Weights of a small transformer language model.
Size: 8 layers, width 160, 5 heads of 32 (1 for keys and values), vocabulary 512, 2.22M parameters.
MLP neurons of a small language model. Each row is named by its layer, matrix (down: output weights) and neuron, and shows model dimensions 32-159. Each number is 128 + 24 x the weight over its row's rms, rounded and kept within 0 to 255.
Before each neuron's rows, "fires before" lists the tokens most often just after its 100 highest values on Wikipedia text that the model never trained on.

fires before: "st", "ame", "om", "a", "n"
L3.down140 [180 150 126 137  94 135 134 109 170 115 150 108 100 122 185 120 121 119 123 127 114 120 126 146 171 166  83 180 113 116 154 150 133 147 121 195 118 117  95 140 144 106 123 131 134 137 140 184 152 133  90 124 112 115 152  81 120 133 116 106  95 146  93 124 130 119 133 114 158 113 141 128 102 114 143  94  78 116 118 117 115 131  91 117 128 118 159 141 117 104 149  87 162 105 124 153 121 106 132 138 129 158 138 128 147  94 177 173  79 138 130 119 145 113 122 153  89 104 128 129 135 114 174  90 159 162 106 128]

fires before: "al", ".", "s", "es", "n", "end"
L3.down636 [127 122  92 116  91 118 143 131 133 116  84 134 108 103  97 134 139 136 126  93  96 125 130 157 183 165 132 118 127 162 104 149 132 138 117 130 158 170 144  84 105 123 130 159 143 122 134  90  96 162 118 133 165 126 119 113 106  95 115 131 145 140 108 159 142 172 140  73 106 161 120 171  96 139 114 115 134  83 133 167 138 112 138 129 134 142 116 164 126 132 133 129 167 107  93 153 108 150  80 136 116 166 113 131 138 138 123  70 154 160  98  86 133 155 156 145 129 144 120 141 139 104 109 147 122 137 166 139]

fires before: "ers", "il", "ed", "er", " the", "ter"
L3.down555 [101 138 140 128 136 122  83 145 130 130 113 197 110 121 146  97 149 141 128  56 110 100 123 120 105 130 112 125 123 172 144 122 117 123 131 144 154 144 124 101 130 111 142 132 118 120 113  81 201 109 150 137 217 121 113 118 105 154 145 145 128 110 135  83 150 120 117 122  84 168  98 121 138 117 124 159  97 126 116 165  83 161 130 114 155 164 155 136 138 130 127 118 129 119  95 140 135  95 134 145 164 129 108 116 169 132 120 134  74 115  99 138 103 125 103 114 115 124 154 153 133 126 127 144 116 143 121 134]

fires before: "01", "02", "00", "k", "e"
L3.down392 [132 117 121 161 117  97 117 145 125 109 121 102  92 114 146 151 154 137 114 153 162 120 135 140 108 149 108 119 113 105 126 123  65 106  66 108 160 108 164 193 137  95 117 157 150 122 116 117 138 168 126 139 118 129 108 132 143 152  86 147 126 141 117  88 122 190 166 104 109 121 151 109 127 132 107 102 135  59 106 119 102 135 124 123 144 153 124 147 131 108 121 123 135 128 149 114 105 136 159 125 128 128 126 126 139 104 178 169  79 152 143 121 106 105 147 155 110 156 135 132 155 115 108 129 120 106 133 195]

fires before: "en", "ed", "r", " to", "ct", "g"
L3.down466 [153 115 108 137 138 151 122 127 128 137 125 129 136 154 142  99 165 131 135 130  89 100 162 155 105 133 122 133 101 152 120  95 145  96 143 114 143 153 100 133 131 116 140 165  77 151 106 110 106 160 133 156 104 111 113 125 128  98 131 128 142 146 120 184 143 105 110 121 134 113  94 147  90 105 133 145 169 138 131 141 102 162 144 158 114 136  64 111 133 134 161 138 120 146 163 109 162  86 108 164 109 141  81 176 149 181  90 101 175 109 154 127 171 171 133 138 125 153 107 107 120 108 132 129 121 146  96 126]

fires before: "at", "n", "ian", "ou", "a", "ed"
L3.down93 [122 143 144 123 117 149 127  74 126  98 131 131 151 156 181 112 147 139 158 134  83 122 105 124 132  90 173 150 131 114 129 106 131  90 120 116 121 149 148 109 187 150 116 120 132 139 155 120 118  97 131 149 100 114  93 106 141 153 148  79 140 110 140 126  82  99 124  64 128 133 132 131 183 133 141 130  87 119  98  98 155 101 105 131 122 154 139 131 113 100 120 105 132 122 158 143 137 127 138  96 121 162 130 149 148 152 128 150  79 143 131 108 118 133 136  64 117 120 158 143  98 163 128 145 159 149 104 174]

fires before: "v", "ter", "ies", "r", "ical", "i"
L3.down435 [145 102 134  89 136 127  97 109 105 123 126 117 130 162  81 106 146 122  80 138 138  86 107 116 128 169 121 133  94 178 110 117 140 119 122 113 133  54 120 146 160 189 145 131 161 129 132 163 144 119 156 130 155 162 150  88 105 177 110 123 180  76  92 130 152  86 133 138 183 145 129 120 108 116 108 116  91 127 153 147 146 152 116 130 116 114 144 180 121 173 117  96 113  75  94 101 145 116 112 149 114 154 143 120 172 135 133 140 132 126 121 160 140  99 140 142 113 122 151 103 118 110 173  98 154 116 111 135]

fires before: "ent", "ers", "id", "ue", "ed"
L3.down155 [ 84 142 105 115 141 117 109  92 103 139 110 158 175 142 149 176 163 104 112 115 119 137 177 100 108 150 139 109 130 107 138 152 171  68 149 123 131 118 123 130 124 137  97 144 136 159 133 104 151  75 102 123 140 101 135 156 152 107 162 158 122 115 120 143 136 112 134 152 125 147 168  83 173 119 110 121 119 144 134 103 167 122 134 131 137 153 113 141 124 124 148 129  71 177  78  84 151 118 146 123 128  99 136 105 116 112 149 127 143 131 106 151 113 139 148 114 137 123  92  85 122 126  97 166 125 119 168 118]

fires before: "|", "c", "re", "er", "ch", "ic"
L3.down247 [154 140 134 145  81 155 136 156 107 124 154 147 119 137 119  70 147 106 163  95 130 125 145 125 114  96 106 103 138 139 158 124 117 139 164 162 136 132 149 100 109 150 120 125 149 120 125 119  93 157 106 130  74 142 108 118  93 126  83 136 116 136  99 148 159 166 135 131 129 137 146 111  93 139 164 141 109 146 104 150 115 127  95 138 120 134 154 123 192 163 150  96 118 128 130 113 148 151 134 144 126 169 141 137 205 119 100 145 104 196 147 128 149 132 112 162 131  98 161  96 124  98 109  92 131 117 133  91]

fires before: "il", "in", "id", "im", "ar", "am"
L3.down483 [ 96 149 112 131 110 133 131 106 154 116 125 130 109 144  89 143 111 137 127 111 128 140 136 150  92  87 133 113 102  94 132 101 188  98 141 124 169 133 124 126 121 152 157  80 128 173 162 139 122 119 137 141 160 126 172 138 171 114  73 135 148 156 145 115  91 104 121  95 158 157 114  85 138 103 132 160 136 124 144 118 132 162 119 139 141 163 156 166 123 158 107 142  81 128  70 136 157  84  97 152 123 181 108 118 100 118  91 111 107 157 128 132 116 178 116 128  98 117 177 107 158 133 137 154 139 123 135 104]

fires before: "'", "b", "d", "p", "ub", "or"
L3.down556 [140 102 148 148 160  98  91 150 132 131 105  91 114 115 136 153 115 128 103 164 152 159  93  85 150 124 166 202 102 175 145 159 130  97 165 142 142 108 128 133 139  88  95 142 137 134 134 114  69 135 128 131 131  97 113 132 134 120 172 102 108 149  93 141 134 127 112 159 120 124 151 117 136 157 118 124 128 141 154 136 122 111 147 159 116  87 103 177 126 150 106 143 127 165 136 154 123 104 120 159 104 147  69 105 116 114 111 118  97 165  79 140 115 104 115 117 122 112 132 124 139 130 130 152  84 127 134 140]

fires before: "p", "or", "es", "ed", "m"
L3.down350 [ 85 130 118 177 151 121 124 135 105  69 175 149 160 113  96 131 146 129  77 164 138 132 112 113 119 117  73  94 105 121 146 158 127 131 147  78 119 112 101 143 128 103 136 119 134 163  84 106 125 153 150 151 121 101 139 138 131 122 109 108 155 164 141 128 189 135 100 145 151 115  98 145 136 136 150 105 129 138 123 130 137 103 133 117 146 165 113 104  82 130 122 145 132 143  75 135 101 105 151 137 123 120 142 174 103 137 148 112 160 163 152 126 113 118 144 134 161 127 133  95 104 105 109 131 143  82 164 147]

fires before: "l", " as", "ow", "f", "d"
L3.down194 [104 164 120 135 141 115 160 106 151  72 179 122 156  84 157 128 110 106 122 124 150 131 123 136 119 153 144 117 143  88  83 150 107 148 140  90 124 140  81 150 150 117 126 128 134 134 113 154 122 142 145 109 161 132 155  97 129 130 111 105 177 145 117 184 165 146 109 149 107 166 118 128 116 112 133 100 136 171 115  95 122 117  83  71  90 135 137 103 138 103 135 124 123 122 137 133 107 138 161 149 117 183 129 137 168 125 123 156  91 134 136 122 130 141 133 140 109  98 125 159 156  86 148  97 104 137 110 120]

fires before: "p", "il", "c", "b", "ic"
L3.down419 [149 191  97 100 134 139 154 111 150 103 167 130 122 118 146 128 163 166 113 161 114 134 145 167 126  97 134 100 150  87 139 123 106 110 125 120 106 162 121 130 124 115 140 122  82 109 149 123 173 168 175 126 130 139  98 114 158 103  87 147  85 130 139 125 165 149 154 159 109 123 124 131 133 125 131 119 112 171 109 121 140 163 112 110 160 155 127  83 146 122 109 104 152 134  97 108 131 142 109 115 159 120 134 103 127 146 122 143 144 115 105 111 144 167 102  84 125 128 129 120  62 107 131 126 179 120  77 136]

fires before: "ated", "ch", "k", "ation", "r", "us"
L3.down198 [165 130 140 141 138 108 120 125 111 106 136  92 113 129 115 169 104 152 124  97 121 142 138 139 110 140 122 105 106 168 153  84 140 129 110  72 147 170 145 124 120 153 181 137  96 146 120 108 155 162 112 104 110 136 166 114 133 113 145 147 157 116 136 143 156 128 132 133 145 180 171 123 105 141 117  73 117 122 122 156 145 161  97 140 155 136 120 143 115 163 164 179 118 118 117 127 139 165  84 128 140 170 158 108 132 120 112 119  90  73 118 155  86 140 108 193 163 130  96 113 101 100 127 116 130 157 109  96]

fires before: "o", "et", "r", "el", "ec", "as"
L3.down417 [145  88 140  66 123  99 181 114 100 134 100 137 121 153 125 140 141 133 121 130 144 104 122  71 144 131 158 122 138 128  80  86 143 138 113 126 148 142 104 119 145 122 130 131 157 122 166 128  89 168 133 104 159 170  74 114  99 104 132 112 105  91 114 191 131 143 150 100 110 159 194 123 144 133 119 123 126 126 135 141 112 163 171 115 160 140 113 110 149 120 106 133 121 138 120 150 143 139 121 148 121 122 122 127 101 128 109 108 122 140 105 145 100 110 147 145 119 134 126 170 161 145  92  95 161 106 117 126]

fires before: "o", "in"
L3.down113 [157 125  84 119 172 154 161  98 119 145 158 142  76 133  92  95 147 120 126 134 191 144 125  94 187 134 122  83 112 141 174 156  83 134 156 148 130 141 139 113 124 126 129 132 155 117 133 148 128  93 133 124 152 133 109 159 134 106 137 136 150 145 156 154 104 103  97 109 138 121  81 132 128 110 149 121 125 140 147 144 129 146 121  95  99  87 108 131 129 124 101 135 134  97  84 145  96 151 104  81 114 108 103 155 134 126 105 122 193 146 120 134  82 142 104 133 143 168 148 104  97  95 108 120 116 118 129  85]

fires before: "p", "m", "ay", "ed"
L3.down595 [151 129 154 153 106 152 134 153 122 168 107 146 147 126 111 146 129 121 165 120 129 112 105 165 136 152 128  86  74 120  86 132 136 113 126 132 121 105 104 133 156 131 129  76 114 142 140 105 140  97 173 122 128 128 131 107 130 128 157 149 148 144  98 132 106 156 100 144 136 158 136 118 108 161 113 117 131 120  89 128 163 133 145 155 141 106  98  69 104 144  90  48 111 160 140 137 187 149 163 138 174 132 138 128 145 129 104 174 146 141 126 119 106 161 137 115 139 115 118 136 113 144 118 127 180 110 133 137]

fires before: "ed", "it", "s", "al", " to", "–"
L3.down437 [144 140  98 100 107 103 104 101 114 123 132 151 150 130 149 140  86 136 135 120 157 153 110 156  89 123  77 137 121 130 117 140 143 119 153 200 106 166 108 106 138 162 169 111 123 145 132 133 138 116 131 145  91 133 138 139  86 129 126 126 116 134 148 141 134 152 155 133 123 146 135  87 160 123  67 116 157  75 130 121 147 157 118 118 120 129 124 135 103 153 115 133 113 173  79 129 143 143  71 151 123 121 151 148  99 117 147  91 134 165 159  91 126 127 111 175 123 172 152 131 175 163 143  97 139 141 136 105]

fires before: "it", "ay", "f", "in", "and", "re"
L3.down199 [135 145 101  84 138  70 103 158 123 109 118 142 125 107 162 198 111 135 142 152 134 127 149 113 113 132 134 138  94 127 139 122 153 114 101 145 167 135  93 120 140 114 156 129 170 104 110 140  69  93  74 136 133 125 124 134 189 104 113  91 140 111 119 121 148 104 142 136  94 114 148 181 122 115  96 112 147 124 107 137 176 102  79 134  97  97 119 106  91 132 132 127 120 113 100 113 116 163 125 117 111 168 115 145 111  87 169 150 130 123 119 162 149 153 145 147 120 115 171 137 143 163 127 153  96 118 153 122]

fires before: "n", "ed", " of", "g", "at", "a"
L3.down238 [117 102 128 108 128 105 138 110  94 149 152 128 172 128 105 119 132 164 144 138 146  93 144 172  95 123 138 151 108 126 160 133 180 148 134 110 160 105 143 123 133  96 131  88 130 154 124 119 126 124 126 138 138  82 139 146 126  89 107 132 129 115 114 139 117 130 101 162 102 137 101 119  88 176 144 108  88 113 143 126  88 153 132 107 119 126 148 152 119 126 159 186 155 156 130 143 155 116 149 135  81 143  85 117 148 165 181 123 175 115  97 155 146 114 111 122 141  68 170 115 135  88  96 122 131 102 104 124]